Weights of a small transformer language model.
Size: 18 layers, width 192, 12 heads of 32 (1 for keys and values), MLP 768 GELU, vocabulary 4096, 9.03M parameters.
Architecture: LayerNorm before each block, learned and rotary positions, no biases in attention or MLP, tied embeddings.
MLP neurons of a small language model. Each row is named by its layer, matrix (up: input weights; down: output weights) and neuron, and shows model dimensions 0-191. Each number is 500 + 25 x the weight over its row's rms, rounded and kept within 0 to 999. Numbers have three digits each.
After each neuron's rows, "fires on" lists the tokens most often at its 100 highest values on Wikipedia text that the model never trained on; "fires before" lists the tokens most often just after its 100 highest values on Wikipedia text that the model never trained on. A number after a token or word is its count.

L10.up51:523481480478469452483481456506501488538532504408493499501501462501488487488506514497480495501518491504484533534524459542499498553512507489486518466488475519491462511488493499495488520499491511498537522513512519464515502500515534488506486491474511520523517517496489496482473492516532501487488514499476484509533480479518487481542547527477464496477517483557452501509478514508513480522508543370546496499515446541495502526521531497544508518464532522470496514516506479499499489470522531523503477457493478516506501496520530549498541496530518502483491455501499506480470511493481522490
L10.down51:519494494508498492493521516517481490481507500489473521494492512476452470474515533497508522513514468505497470560531496534495485471484490492482498519469515488531523473470532463522476464528488501481519505485555521454484480479535538480498507535436514533497486520500483481499495482486509492477483519513490512490531545492558486510474567520486485488514497507533475538546515518546520491542467502437507517479496453474465528523493499496535484520481523486461493598493480483487511472500482507501537489486485514530513482514493506524499493488497518514481534502496471517483452501499481431542
fires on: " |" 100
fires before: "\n" 50, " " 9

L3.up345:500527494511494513452471495529506458456515467497484462467501497518496487493488520481546532530496520489477472490487462509494510501522479491506509497463480499484505488447515455508453489468518465495518515486519495495507496457474519509506463516521421505485475526517483482473513477451503484509507511482514500531509494516477517472488476485505501567525473465485509547485521524509578500496512489455505514565468502526498514463504504515519527528549472493507494522526466468514501518516558549494542481527506510490495539495522513495484479475500494450484519524508491479519525491562467507534
L3.down345:511489524489492551491516491474489523510470495463510556502476502489513526532522491488480491464516489522509546519482488494519486422488511547473480523501509493513455491534501488496515499494471538553507471510482507502515504523530493518507527476517580486520558498505495495517483528520488512515521503510487519504491480469547529519522525487484499463502507502495484467511509488462465489492472511520491468489518500476450475516514469467495515463463521467494486619469491496472494481463464507514483486493540497536498488506479487485501564523501504532529468490482517499487452498479497509489
fires on: " New" 82, "ew" 5, "umber" 4
fires before: " York" 32, "port" 7, " J" 6, " South" 6, " |" 4

L2.up716:491466495469500521519520517500514482496509549464483476492489480492467478544489498505484486477495472517504490518530493422456503566515505492475539479482503503496540496469520501484475491504498493533477503498473499477430503517488520478499485505504554519505495483536537554508471505468492463538498413506521503528484475493501459485504522498495532469483524516494519496498455478475505491502485504544490472524475503514487520564506449511501436474473501507499531508514514500466482513509537455484496482508518516545526497495489516503531557494502494530478522481510490519459530487541474492473
L2.down716:484545534497472467512493478489488529495499451550501527515486496531533524441525499529524507483479502493533509498504504541519480517484501533483441535502468516510457462533487505518508521482471520432524499529486498509546487501491465515504555506477456501486509478491431483501512507505497548496485539456476471487514520525542526495504457496514475503515501482516534496469522523475490497476491501486494526495528478501550487459469500526488543506494514486517506464475501500556518487484466532482507504473485478498480506517484493531454458538478504493534474514501477491533476536490504551525
fires on: " 0" 54, " |" 13, "===" 9, " " 6, "|" 5
fires before: " |" 57, "\n" 6, "+" 4, " " 4

L13.up27:434517517500478520500539515479507513507497516474514506491469473544477477491482493507510488498497529483489530472546541498481575466512481458541526508522480463465483490508530486528496544491549484497505516528537501481534472502491448471504524520509492514484487524511518517537522542476503532464475483507480473453497488464520460523483516552504512550476500501495494511502491531499463546496495542474524513492502517541506500475522522478533460479466508508502508457541468473486503512538527514494479492485504505473501478440468483513487489461477517477471541491512480536511538505528481538505
L13.down27:472477469538526512521496550513520513506472459523509490473520503496471509515484540489494533504501491520502520465565476530512515485511519473485478473502496515503528513480499457485524476509537481485480542490467539463484463496498472517482522504552546536459486507484514475480502489454465476503501447517488532474497575487505448462500495549538495514512470463486488509477504529479517495511462513482516538477501470466513480512504533480516515516541502515505512525505488476512465468483476467486498505519477480493542478518507539528471558495491532491497523516506458540507521541497468527472
fires on: "==" 21, " ==" 19, "===" 12, "\n" 11, " ===" 8
fires before: "\n" 64, "|" 9

L13.up670:506510504477490523539545514474491533502475515474511485525493534486507544525482472513536534493520485492532508491550470479492486468466509471474533495482555508461496477509516467485452516441496501490512489545476508517519512489488532519489514453548476525557487512481479504498490534465519504521510499489517529466487535538513487494455480469459532484499495503513521520476469499471443432498519507476502529484496536515466486462484546504488489555507477493534518458490488524555547502467482524520487524463474525517518470499474510496478494494498509487489472501521521541513508525513475509511
L13.down670:494500496484465511477481473509501501502504456514480473449519481508438452507490507502509523497555497477505492512513503497496495506493480516519485508483547497548486509480530505525529520564508512504510465538563509452498507473558501445505539518507497532489496504523493457526498504463544511490460454472497506483528468465482481499481487528547511457494511497484534470493503513486467542517525462448488456523493526535480478524508503477492467483469510507509498514469511527490467549531498512476555489513488548523514466458539500518533509472500490503488496508499505509531479508533498530486
fires on: "\n" 88, " K" 4
fires before: "-" 55, "\n" 23, "|" 9

L15.up51:509508525507493478478464484504507492500533488484535469479476468474500511496479528477469471508527535521483512517489493525515494526467524467488549511474546494485485461495511516540502520480489546500505542524514517512514474497455471528522510506527514509512503472474475498485496492500491520484443471538488490501509488491535529507519539508506521466457441537514521548543530495519492471528525492421507530501494483530500466550518487508497487530450504497486499509483479531473481472503488479518478497478463464507543488467498524511505498530511491495501502476495462490439543517559449552517
L15.down51:460482489510507486495463493529527511498517453489505512476488515480487494506495495536504485494533515520493502478505506532538510450483520487478441503470544500540502496480515497538529467471467527498527539510510483483510479466496497521516533499513499495515476536494480500498507497508509502493486499522503539514517495456493539527475518507457516486480463527485495555534521493492500454492513485343489470479484486491511498513497504484537490511492494511486460572502505512477506481513449491485527518491504467519527530506511538504540491497502497511470524475505483521483507536508468546509
fires on: "." 32, " |" 21, "s." 16, "es." 4
fires before: "\n" 54, " The" 10, " In" 6, " However," 4

L14.up176:523541496515496512468467465481500487559497491448498524474489509499488480502501467530500512500519464514509509488565483544473537515512480509529500489521518475531500507511484471500475512517540503515553531514526502463475505541520490481530500484520456538504465514475503488504511510535473457480535491497479492469475496508483492479527530562484521488483461515502487463519484491529529494500468516501510508504489517499505485489533563524498470566482474450508489501514475503477498513464499498531494470477473536481492512479516512533480468461499547461516459525479480504437515508509465566490
L14.down176:525478518477471500483510464498524495525490452467523482508546496450492490548512501545495498466463526495442502506553493518524494522483491521475465471491515500509495505520520507504501510483490503509467504454531484515473499513494508495508483508496517546524461531465480490485469544532496488474534559516457539463487557454481549478521471540505490452450489523539472497496509517544488496503482497445499532509474526482467522493511511499519482504507502489555500483490511495507512523467500482526531505496497512542502519501507537522480500541493530462494492512518493491517508438476438496493
fires on: "===" 20, "\n" 16, " =" 16, "s===" 9, " ===" 8
fires before: "\n" 92

L7.up173:522489472471532511515516454494497504499494496461489506459468519490483520522526520447497522527488467459519517492494549484504480536525479497531512489536489529518517496557483496516522502462511487471491509542430512446512520515468537505499481547450519445513507520507492495527475523464469501508530527466490495507493502539509502462491527526468498514494533503482520458518479471543515490515487490477529506522512514493503520538528502514482489539496507510465507484479534499507533531493539458495479460510455509485493518495441539507495468486521541469516466433513476510499521481513510466522
L7.down173:489504532504498487514488500474459484496535483484494530494518485524484488506522511473479519480546509476500488520514525545501480550518482505521503522532528474524492501505546505545457531453463456511493494500485533430456491486451480524522503533464434502496496500490519497494502502521484488524466489503483518520502486528491472507466493529502508473507458498548509455533455505491500512465496562514533479494482497512541517504492480549484499483469490511537533482521509529518465492491510451526480509489535490494516504489474506523457463503470505482518522567530535515474496521456451531502
fires on: " =" 43, "===" 12, " ===" 6, "st" 4
fires before: "\n" 63

L13.up653:476496514480499490549518532490472502524522455555519490526498454535519475477493511496486515471479528490479476492463512478494500520473483520521493507530501485544516496523485530501469504512498465500481539511481502525552464473532505499525524453520494474515478486528488488473489484486510497521493495563491506467527508521485510472527537505477509537474475474529480481484516471493462460533481452500537472514501498466560455526532474478508503530465527506467491508479513510491473496514469456505479527491521485503531516551502502487522461448517521499445503467478495493518522520549495557548
L13.down653:516495497510517509483535509535496484487526477476489544490483488514508505526456509510531513510503527474463504452510466506479518488493503506506462487510487513530495511486458559496535495536477488545510509530521471518504488476503501447540529478510508518504489522519466534520535466486501549522457462503483561513487542442450485470487469519495465501449467488530532491510522496481496528489517462470483482475535500519472502510492468494484537546491527507529515521490491523409536471499491491468536493507483519538470500497492479548502468522541486502481488508512498477497529477502505523475
fires on: "." 15, "s." 11, "i." 9, "y." 8, "er." 6, "ia." 6
fires before: "\n" 32, " He" 18, " In" 9, " She" 8, " The" 5

L9.up280:497497486500479475509522484502507526509477515526543503454521509489513520467521495545518469492515499483508499501537442515522526549499527514500517492476494500468486491483484487496484505465488478482563477498463501473518498482479470516499548504510505511499478478492529504530495502510517501515455543548503541500506503534482452475502521465447540427500531467485544508495520488479510503511512484399508459484533506474495483493503533541493532502487519506505495536503499500545535463512506505536485530503519491487533505535500519522527479489459459481519508488493466526442497480463479463489
L9.down280:510531475506515512512484516523504499497532512491449518494488481494499534526501528509507484489488514478491500523496514542483474366505511507456496511502497504511522494528527480470506498504523493506484479519516487527468502500518506470490497521481501524487541490538460466508478519483498497488522502487503487485515470476482451528514501500521464502482524507508495505499453488480482503486479489391493535491550494502495487502487541492471491510502489513503513629486515490468495505503496515495520505513480510490530536517509517508514528489477553542491502488479497494507552517490484475477
fires on: " |" 96
fires before: "\n" 24, " 0" 10, " " 9, " Y" 8, " 1" 6, " 7" 6

L5.up211:498553495511438534505512495517491526552526520516535509492533480505513513468512545509499520452544512463486542534508506493481536448472603532476525471479504510492523477525485506488510531515483496520502491530476511530499499518517511492527511493501537483497531516503481473506506505509500506488481511546494537470471459490495447494482550461482514473463485503479524481483509448515496516484493499463487465472498508509529467510472456474472510506459491542509506537493474499518500513514543514520456524526513450482538488516490499515499468506528468514500454480509463500476500481482505491477
L5.down211:494538498496474543506531497507509527528494510534524511505519509486512516492491533507512515467517505490470527518489510507492519381483571505485513489474508495507514496501510500495520503521487460490503468514502495487491502513528521509499542487493507487477533505482503497487512540503491482499500490518504534473472462483495435498505527481483532467459478496482500476495507470515485518478487509429493477475499516507486486492477494500478485491466466518504529658494512521515509506521549542509471513490521501465546503524481501495504490492511484495494480502497458522498500475502498501477
fires on: "." 58, "\n" 17, ")." 9, "s." 5
fires before: "\n" 25, " The" 13, " He" 6, " She" 6, " It" 5, " In" 5

L10.up50:484510490490475476538468494502473468507475578496514476483470509496476518470531539503506494446516523519514513511504500461474495505523512466515473561490479465496472520494521490541476541438505502478493535561491520549517506518498500500512471457511508482518511491485473474496513530504486530504521514504466516515523492505478508516500511491470517518479478477500484502487548454454486500500558506470453499514517520503526480572532483512461466509485510508493502533492520505474533456493492471518479523525481541488524494477515492535508465474528467458459486522528501515488483476504559481512
L10.down50:479536483508474492498503531535502508499477490490487490504510455491469476508481472488493507508519492446474443472508506524505519582542508501531451522474550491470492520475491492480486472547496498479500498533507437479519451488449482521519505531524501465500484529455519436507528510493496440540495513503511512502489483475498492490510498507537485496502493501529493520539549532495509505503517505473504514512484510527483508468515522511492463510495486559485495489486492555417536504510480484476481482516522507525475508535500540551497492528498540500495520478526506497522513472492476534483
fires on: " ==" 30, "==" 24, " ===" 16, " career==" 7, "s===" 6
fires before: "\n" 94

L3.up92:488521449525493447509521504475526496515475487544457475492510584515464499502517528461528496491492496476503526510473498516534480526505521473524490526450519473482511499502511513515461539487495489575471501492457519478527552509486491468502476506474495494540490508526512551509511545467503530502479499516515476500466500480485490500492507508534495509505493447450471509522496475516455489531487535478498498523462493520529490496517495473501503484489534483483509507492471513531454520533492540494503520452481528524505517470516507510514510562513503448516518479533476514533461488528476480456
L3.down92:479469523517537489475483543498495506469434488526511511518487504456470452472458498466543512480533490500548529506499534494502463507488494517502531509467553475500488506507477543486520490444484527518465481490470509500522489510495455492479489507523485510506479526558506489526470502546527498500462551528468490521531516462521483499524483529466496541533474477453499532515521467505544495505536522470515499494517501476493488530493485527497503508482493513484480493518500520492475515512560511490512493501493524539538506480467460494498526512471493474476507501538433461556479497480493522480
fires on: " as" 29, "==" 21, "===" 20, " •" 6, " is" 6, "ot" 4
fires before: "\n" 31, " a" 12, " the" 6, " an" 4, " District" 4

L5.up343:463500508476483471495521529530475554516494525500533510498480522489511491488518521499543489492464518473487471528494431508526500487488513544542470473519496513482502514522469523460494491509528518554504501467459483494517529481476536519515434448564535480517517492473517490477507535496494517503514495482452525475514476483516517477488517474475495518478538471462515514557522535498513521520488524529538454496503493457475515517481484509497518506472457499510512477500505505498504516472467527531510536544527508499485467461492535496463446517539529485510469500515526533491514471487473477513
L5.down343:488499475558516469457467492503495559487487500523497486515523534508519511467509510461510474498466539529460498495483520510516497445531473493460481502504516505521465517541483501516541508512480453528495481468473521489491499517511503464454522516502519523463545454549519501495503458467488470502534474494455517461480503523463474517464472470491484482511489464536543519516488473506467497523495522487499480525518503525510523488505508515531541502491528477550537450545481485482467519488495505450494518483540519467514513495518499491550516497537531565482494502499508512495514492518504474496
fires on: " Apps" 22, "es" 11, "ore" 6, "ations" 6, "ess" 5, "ers" 5
fires before: " |" 31, ":" 6, "ey" 5, "cript" 4, "==" 4, "ional" 4

L9.up341:469484520518525462480485527450463517500513507519493472451529486521479442457470481528555535501468520498526497480462466482467464507487507540496479483534526468471536457514474506479512529514503545485490511543514483532463516501468518491496528455484541501500511507482514524506487473469548504495477489509527519502488458499464468476483476509463466526492506485527462525483473464512492497534519537523544446482493481493525474513513480486494534520486491465537490489497499528504542488552490521524531473488555525527504478513502541522481493523501508523519492528523492506508517499518530465510
L9.down341:508519491453532518540487509505492473496475479470491512445531479541530447494506495492495501516483468478531498494468499513566500492507534519472484450524461495475524503529473509542538524533487506509478474516562505511511516462453506469479485509487483488539492475491499527478459468546533544496488509521499522522495505516502505467494538472472526484491466521498507471477507506502514512510498494466484460487517528483493515493470470527562515500494470497536509548550498474506529539548502487503552474528503542475486503478493527504490502471477510488480468516505508477519511442488468459516
fires on: " |" 95, ";" 4
fires before: "\n" 19, " " 10, " High" 6, " G" 6, " Title" 6, " Length" 5

L2.up51:491528516507527503496541427462525486519481446523501466484491489524518507501488517527518469505485460515489470560558458446518474498435485501500457466527470495499509482509502492500519497451565522457550490486472484488524516506507471506509520503499480483519488508506505551483541511516508493488497514531469495500515474507481533507479495489462489493527526515500529520526515501514553472518475513538491479528505490500481516497474510504505475487511496500488494532503505502450489475512516514505449508510464530533506493516502462487500532484499518522444485452454494530550520503558504494535
L2.down51:538514503475527497490528510504483503503485526478467514477492485508492469498537528468513496458527537467487517479485495538459503431527519507513509551498502538467502536428484493494458519548460461517526490507492507491516457528503518499480478508506557496508478506520501533480510487504535495474522528526491475492466458470472500460473486548534520513508466510530532513495537468535478493486495544506462484515515512500514474506498500533503444515502504538510499533508493464513482499513491466524522486491592480454533489506519518514522494487451509510495473476501536490465492491491501494483
fires on: " known" 27, " of" 17, " near" 13, " such" 6, " described" 5, " large" 4
fires before: " as" 29, " the" 15, " by" 4, " for" 4

L14.up230:493517485498475494494506438512528491536510521483486513485504523517516504446482523552503468507459520504468420470522502549510505540503502482491530513482535497533494543528487536534471508465509510498494516540479505534467498506496488480511516492490519509481463463563512465491514480436495508517471518515479491498471504498488496491485531523513524505470469514520493510482495467514473523496481487456507565530479492529497503522503507491462480464511525497471519548529494542486512532489505464517516515526454524499500508472458477502502510499508508514409483528480516500473499528506449491514
L14.down230:482513533513494530506510475548522504492527529498516492513501502467519480523476455508491483513508499507521491514489470468496506406503507490496514492500511503503534465505529493478508501529526503479488513494520533500537460493510499508477502549505479496536513499529452524509468463518501541494476488513479491471478481490508491496510459526493467464515456518510500472505514535535523475512549491420514473519491483498492519497511496502510515483518448496513502628462508484475498517527495497528480509476529473498486497506504549551497491452482492530535461461478518487462509503492497516506
fires on: " |" 62, "|---|---|---|---|---|" 9, ";" 6, "|---|---|---|---|" 5, "." 4
fires before: "\n" 62, " Apps" 5

L9.up598:484495507505526506522479531554480525497524510502513483489480490525515464494465536511515538500529523482476493505496505483548521501557517486509489472545512475486496483460511473488524515500465483496481486487540478486485527496518526502552473536501534488495501525515476468470499472496473493500487538499511540499497476454507545463429513512481479520503485507494438508498478431523476514495566477493502499527518510475539461493505480465523482492452501526533525472521481520515522522479513512502459500497493555516506539439474482549494492545506498495522501484529502446494503484502471533510
L9.down598:479478515510547508513509495500511500489494464434493524503515503525479560489506481495542499486496454481453514515486439470472519509524508532501465533514533520490491530485481524536512519504530471489483528465518475530477488493524495515496472526518496501542495529487506483521459489516483515505466507481496485491481503516486562529483490448501528473458484512469479483506495521464498470512516466506499471496452501527474506489538522504541567467483455553486492552519525528488514500497475468529494504553483544520503484464453520466509478507475529535456484497490516518504502505525526505483
fires on: " ==" 17, "==" 15, " votes" 8, "s===" 6, "===" 6
fires before: "\n" 58, " |" 9

L2.up352:485514463540476522522478493506481506521507485472513514519501500511518487490449506506478503493524505460489498495502555498501521429512550514506505482481493516493534473480483486468506525469488517553524469487498504487496474515516462482520518492507492509515511537520502483488527473571504465524491502481490496478487522546519492477446494482495524500502511504508483505492492447501460528510517494496514508515472535501486457472491482491473483514465514577505495625504489503545520520488520530553474477444478507499519495458498476525469489495518488494516468494491490505474457479465508504488
L2.down352:484495517480457517495515558551538536501501497473512483492499520501540501493464516505488553546490483513487527551495539511489480451476524530454506432523492470547495450512486468478515485497487484502502486496483502505499500568497518502480516512492534473503472503499489511534494515501519488516520508492472522469509483484456464506493486484504544487484469488513510502467504479538511501489526467448523455508460506483465535521509504482486440503498516465492522604495504493503468525508503498545501527512509511522525485476494531491480495473487457486535481512485505511522495497539508516463
fires on: "\n" 93, " the" 6
fires before: "\n" 53, "|" 29, "-" 6

L4.up618:538452488542591505522507504501543485464483531503511495488472532497465516498482497497490505516516483508491491527529523491497502522501524516502506517524507461495486482474474435500479520434484455527481479488487519491542485514503500516488492503448520488509491491485527480506489470508470452516525470529500520473538476488510517514531518512474461508485481498496473537501493489528485508507557523463476494527504503481507501505494471533474489503472474480485536483523540487515460510527503506471479480535501479467525515515529512472473436521507527490458454549524525534510559504551496528522
L4.down618:477498514519501489478500471494573465485525471490490531504516500476471473484486530516491494447508467528493494503558524476463493480504544502504463524538473469522535517511495428467506539469516495517487507508512504469516478473449516488505498526495553474547484496488515494492462508522516450472474489484495508487501504466490557506493506512495472513476517498504475458527502480527444500532542513448479490535514566511500524475497527525513507516482440508506520489476514493504493519498521489457491493538498562505517488447509508509519491508527513486493508485541479505528508503552503512498
fires on: " chart" 22, "===" 17, "==" 9, " ===" 8, " Apps" 7
fires before: "\n" 55, " position" 8, " |" 6

L5.up617:476511478536508502491498522495491493488477478443518535505528533483501469491472513538503504461541528473496546543523505495511503440505484472493535505475522491496528505502503456503537532435475528527491526498521511439519526514502486505488496526493499497527455507530493520510509535493491479480508518462492521464571509562472456505496510491495529474471518502528479476482459481518471534471488473515512517496507517507461501485512509477517468475479497521513511515468536527496551512538508541521471490494492495502551461486508478564474486524450514477520469515529505547511516490494499517510
L5.down617:507472517503487554471478448497494486481463463482466509466468521498507508506497452521499515490514469474526489470506482479472489461505513485496508511532577496496499524510506477532482493513512485491530487459503505512540541497472485522493549510488487508515516552507497475485515504491471500517517492480519539466511538462511516468478510516509514511497485521494475443495506534524461462475524430498498529515510541493474530513535540479470496483500514529485491555457537514509523498527563518530477506464483549502523445460490513509528524457483504468541540503511489488484490513502491500492
fires on: "\n" 58, "aw" 9, "if" 8, "as" 5
fires before: "-" 26, "\n" 19, "|" 15

L7.up116:505545537504527486501487507470553454500509437484494483510536512494462465509471469505497543502499496454468492487552504490505528499516488444540517531458535458490485478492503482515495513491478544495524528508531522533488504515477487488485526545455500517468507529450508489517511462511490497501494483451467452476480472506521501488527524562533486513489486508487502459513507476519497535507502518477557510528492495501485488485522486466518542489470502494467510502540574527496475514509517514494494462512469527488507496444470467490534521489528482486540501494500491482537532489503511509509
L7.down116:466498498466486520495528499511524444508515483530505537512503518533480475492479504526511508505490498508490523505525484498458487486496497445535491517469485493490499535504526528431541476476465492508502513545503501502523460517456506484527515530499529515565479528503506493448502536499436496507498521480477496476467514507508522495439495500461502480490532540530495542474491524522488509491501473445507461514499534476470487510487495505504514484503463504517469473537434528515497525470494537485522466521536485496517524488513473536470523524485530492501514515521452525477527493539459547531
fires on: "===" 17, "ut" 14, "ou" 8, "as" 6, "us" 6, " ===" 6
fires before: "\n" 27, "ion" 6, "ions" 5, "ed" 5, "ition" 4, "rag" 4

L7.up142:476475530487490513510509457479522510555466509486497426502478507547484485523462518491495492490517517521513510481479480467496498518483539469509474455515493501448504491495508469555468543492481509507492466521516532432535475500502484519501554508545516526515477519528479490503514469513527499466486528511480533480507468505508496508498513526475518485469509545516509468458468431524449506492527491527489515481499538497481468494524492484456510546475514518535505533483529502507495494517505484509471469512512477458557464479488529516529478478505487486498520514477520503463490532517460508534
L7.down142:537470561532510524453438492529492476513447422504474533480505494480474508526536521477474510523510511492482476450498508519459511471505503522454477514475558539509496499505464491470501506537458500505469532478514522498498478492458516498541541500467503480516465524486500497473520516499497519521495495529521532512504552473523470496475502489515495484484498517521509489518503510486539482513492488418469475503534489512509485527462498527518529512471477523495472557530510515480485460484480495565481489516472512517504488526499478484518491470514523534493524504532492489495498528525481505515
fires on: "==" 46, "ro" 8, " ==" 8, " ===" 7
fires before: "\n" 45, "b" 5

L3.up743:467500491516507505542484518467505451511528511520512498486481492524489520497507534491503472448497535431465482520479512474523513485541535459502486483531513523509453506483475472509491514476476486538471513488439482505515526544480478498531471523487510447503489510545522517474491491508494565524509512520519461527505509503512509494518530538519490486457494514553481473472544472511506535526510502499513531532520522519520514513519494474484471488475485500503496530503510493484478471488506523438491495541490463524503486469521540503516481449504482484435480495538545492468505484558519499505
L3.down743:441484493515497503527477490474480519539536482508494478484496482517490548480472500471516489477539533506485480512498445475531504494524504501513476526504567516519460516488471500490509520462464539481484486520471511554558503506456509518552479499460511444516516534452493470494472483509489526500456507525508512513483502450536521460519507469495456515484489485502526474503518506494498532524524476487490499518507514514551504525504504477509488476545508512487496566503523503474530468480473512490472509526474512463493495483523497509514470503511481522454478522526507502466476476524503560555
fires on: "5." 18, "==" 17, "1." 9, " ==" 9, "i." 7, "s==" 5
fires before: "\n" 63, " In" 5, " The" 4

L3.up545:507500499467531489536481510531476520514502485532544490499481493481501501466470555466487495495533513456505469507532497455537541484536522434504477474473496518507493533474484511516514480468488486493496470508493477527521520513484489509481523517481509513521479504500544487473481476519500533510488516514507492515499489491528476526487510527515501545556456466529486514473499523504518488534498460483534540528466523541500482541497518457504531513490515499510479495494527472514469501493498484507507535556522489511479472508493535548510453494474516461502464486524425473468471501587517505491
L3.down545:515514520511552494518529475509506519519490477478496481464515513490488510510496525495520500476499554464491505491530523498535484527499523436505465495499515500465505515468509498492502504506472485538474519504469498505528489496476478482538516484459494509469534468513430486445498483508503548467525492507511510524539553514491530508490521490499512508478474514526501518474494510452523549542543507430496467518517543532510465510510496445490541472515516509505503531428479543475490461504493507521516491491460475495469495470483516527488477504505487501498526514519498513426474519493529541497
fires on: "==" 16, " where" 13, "4." 10, " ==" 10, "1." 7, "3." 6
fires before: "\n" 55, " He" 10, " he" 7, " she" 6

L3.up90:533517501536493488529526486523509491542508531530481499478460523565506468465508509507512476507475500479489477520506525475528493460505507460532489487500514467535509502458499487511515510507505499530483500487535527483502531496472513501557482431473505504537470509466495496489499519501496505525467508476496476494478460522535507488549498494505549467494495518484466505519542510507466499516474474453469530526538558494505500561517473473472472517521513514539482524473515492489549526508526462545465517511513461469460460466494479485494499476498509465492493513497543542467480462510522488522
L3.down90:518473526525508492538469488542510520521463523494476504491519485449468480518536498517453496513516483493522523529497491515469476486504501454481538499458462496497489501540448521502517469488512512535541515485508471537499499518472481523465511524507509569506493528481483459516489469500510484494547520506486506461477509522529535517492494465519473548474518492471497468500458460514507526504490494468539484509471491554476483478476517508532529515465496479493499503475475549493506480526478560509523478514465476486483517539454507514537511510494494536540531526481488444498457479509483532515
fires on: "==" 19, "v" 13, " subsequ" 9, "ult" 7, "adem" 6, " ==" 6
fires before: "\n" 28, "y" 8, "ently" 5, "iv" 4, "ent" 4, "ro" 4

L11.up120:550526508512492477490489490486471498442540490528504473496481465542494486424518536471503511547499484519460499487470526522517448522489510516503480483486486531492534491478526500479515509484496512505522577468539458488514520534534461488524488483474514476502486523501472519482481472528498481486473540554512495554483524483488503492530487492474461518510487549510496476482529499498541509454519516503497513508500532521498485455528510536501492506494517493474518483465531476469545486502487530498529461461512531493493491526498505505495469470506542475496462482504487512457445474486511500540
L11.down120:486484528510472506501505516513445465536489523513550538496481532472538465492538506461474498482438462567537488490531476532498532477529518487486503508472503530499506519462537474516489477513459525490526459453508520501511495495507532480491523530489437528461535490464498515518465483500501517481503482531512532465526472479472465510481465509503482544524520499495493487516500537488469494499499492555494512462520501474491488582533509479517526504483519541533499533473507493499496478515514528490466494491491495504506491499465463514462511474556486509472469501499486522478513496505498519520
fires on: " of" 64, "c" 13
fires before: " the" 39, " his" 7, "om" 4

L15.up108:494503469526459522471471455504520464515510510457546498480522482490494516475510475491478504459475577520486492519530512500499507505501497512519490498499515522510535510477540511529499530488441513465521532529509517527492512464460474453474498491506530472547468486506502497477496502504448514512487479509474522517520477463509509502555565509504470510501500538542485512517506448502501484483470494457503461480476480544494470483512471467504500542473520514469465489482505521489506509525518491484492486515483486528498491520514540514502491547519527487476507503518497537487518491492424569537
L15.down108:510481524516460499463493512480506507499546502544515538487482519503498492486522571530507522511517504466491506495482462497476494462524530465500544503495512525497490544488458480477498538486500520525533483498464502541541480493503484515490498537491475501510460531478491459493501514493480540517489494537494526523538472501476492520553487468509488488517455503512490494505520463497530469515549487399470504476497483473466468510533476499530522504484509527470496572521526489487483467480494478485490525441451518496545511516500519521532500497488504524474508490483470530524500489477515473483
fires on: " ===" 20, " (" 11, "." 11, " an" 10, " |" 9, ":" 9
fires before: "\n" 49, "the" 4

L3.up80:457534473557497522504439519516523470503476477472501506492518545514481483492517510467540522481494493515481475475492486503473475485488547499527531501474493512486500486502499514532493502515493521504475470506472489507537531464492477466483505486475547482503518518500477514492535497502485519490489498488530540486485469555477448517518553529449505500478514529494508474516494448485487525514482516473477523543516492500515479467463453439514491562515496499484486485509537533524468521495545463503538534507519466486512508476556531524548478471517524450544464489506507509493509477503497518500
L3.down80:503523480491462491503492506495532508484526503535511546517519524499522466462462538484470522502498517475488531490564555488523489477454541503532523503472494489499496510530496474481490523519477493465489529513489515535516460527542516529540520489466497472494514514520511505524483472500443515460473530526528460515493474542535462524467529490490553476446485489529510501493468478467490480522533521455504468489509496502460529479479486470465495507485459507510492530473476507560514502503551519531489509507485467488539492462519501486478462530485499480518490497523485518454469488520518498516
fires on: "==" 23, " add" 9, " career==" 8, "===" 6, "|---|---|---|---|---|" 6, " app" 6
fires before: "\n" 53, "%" 5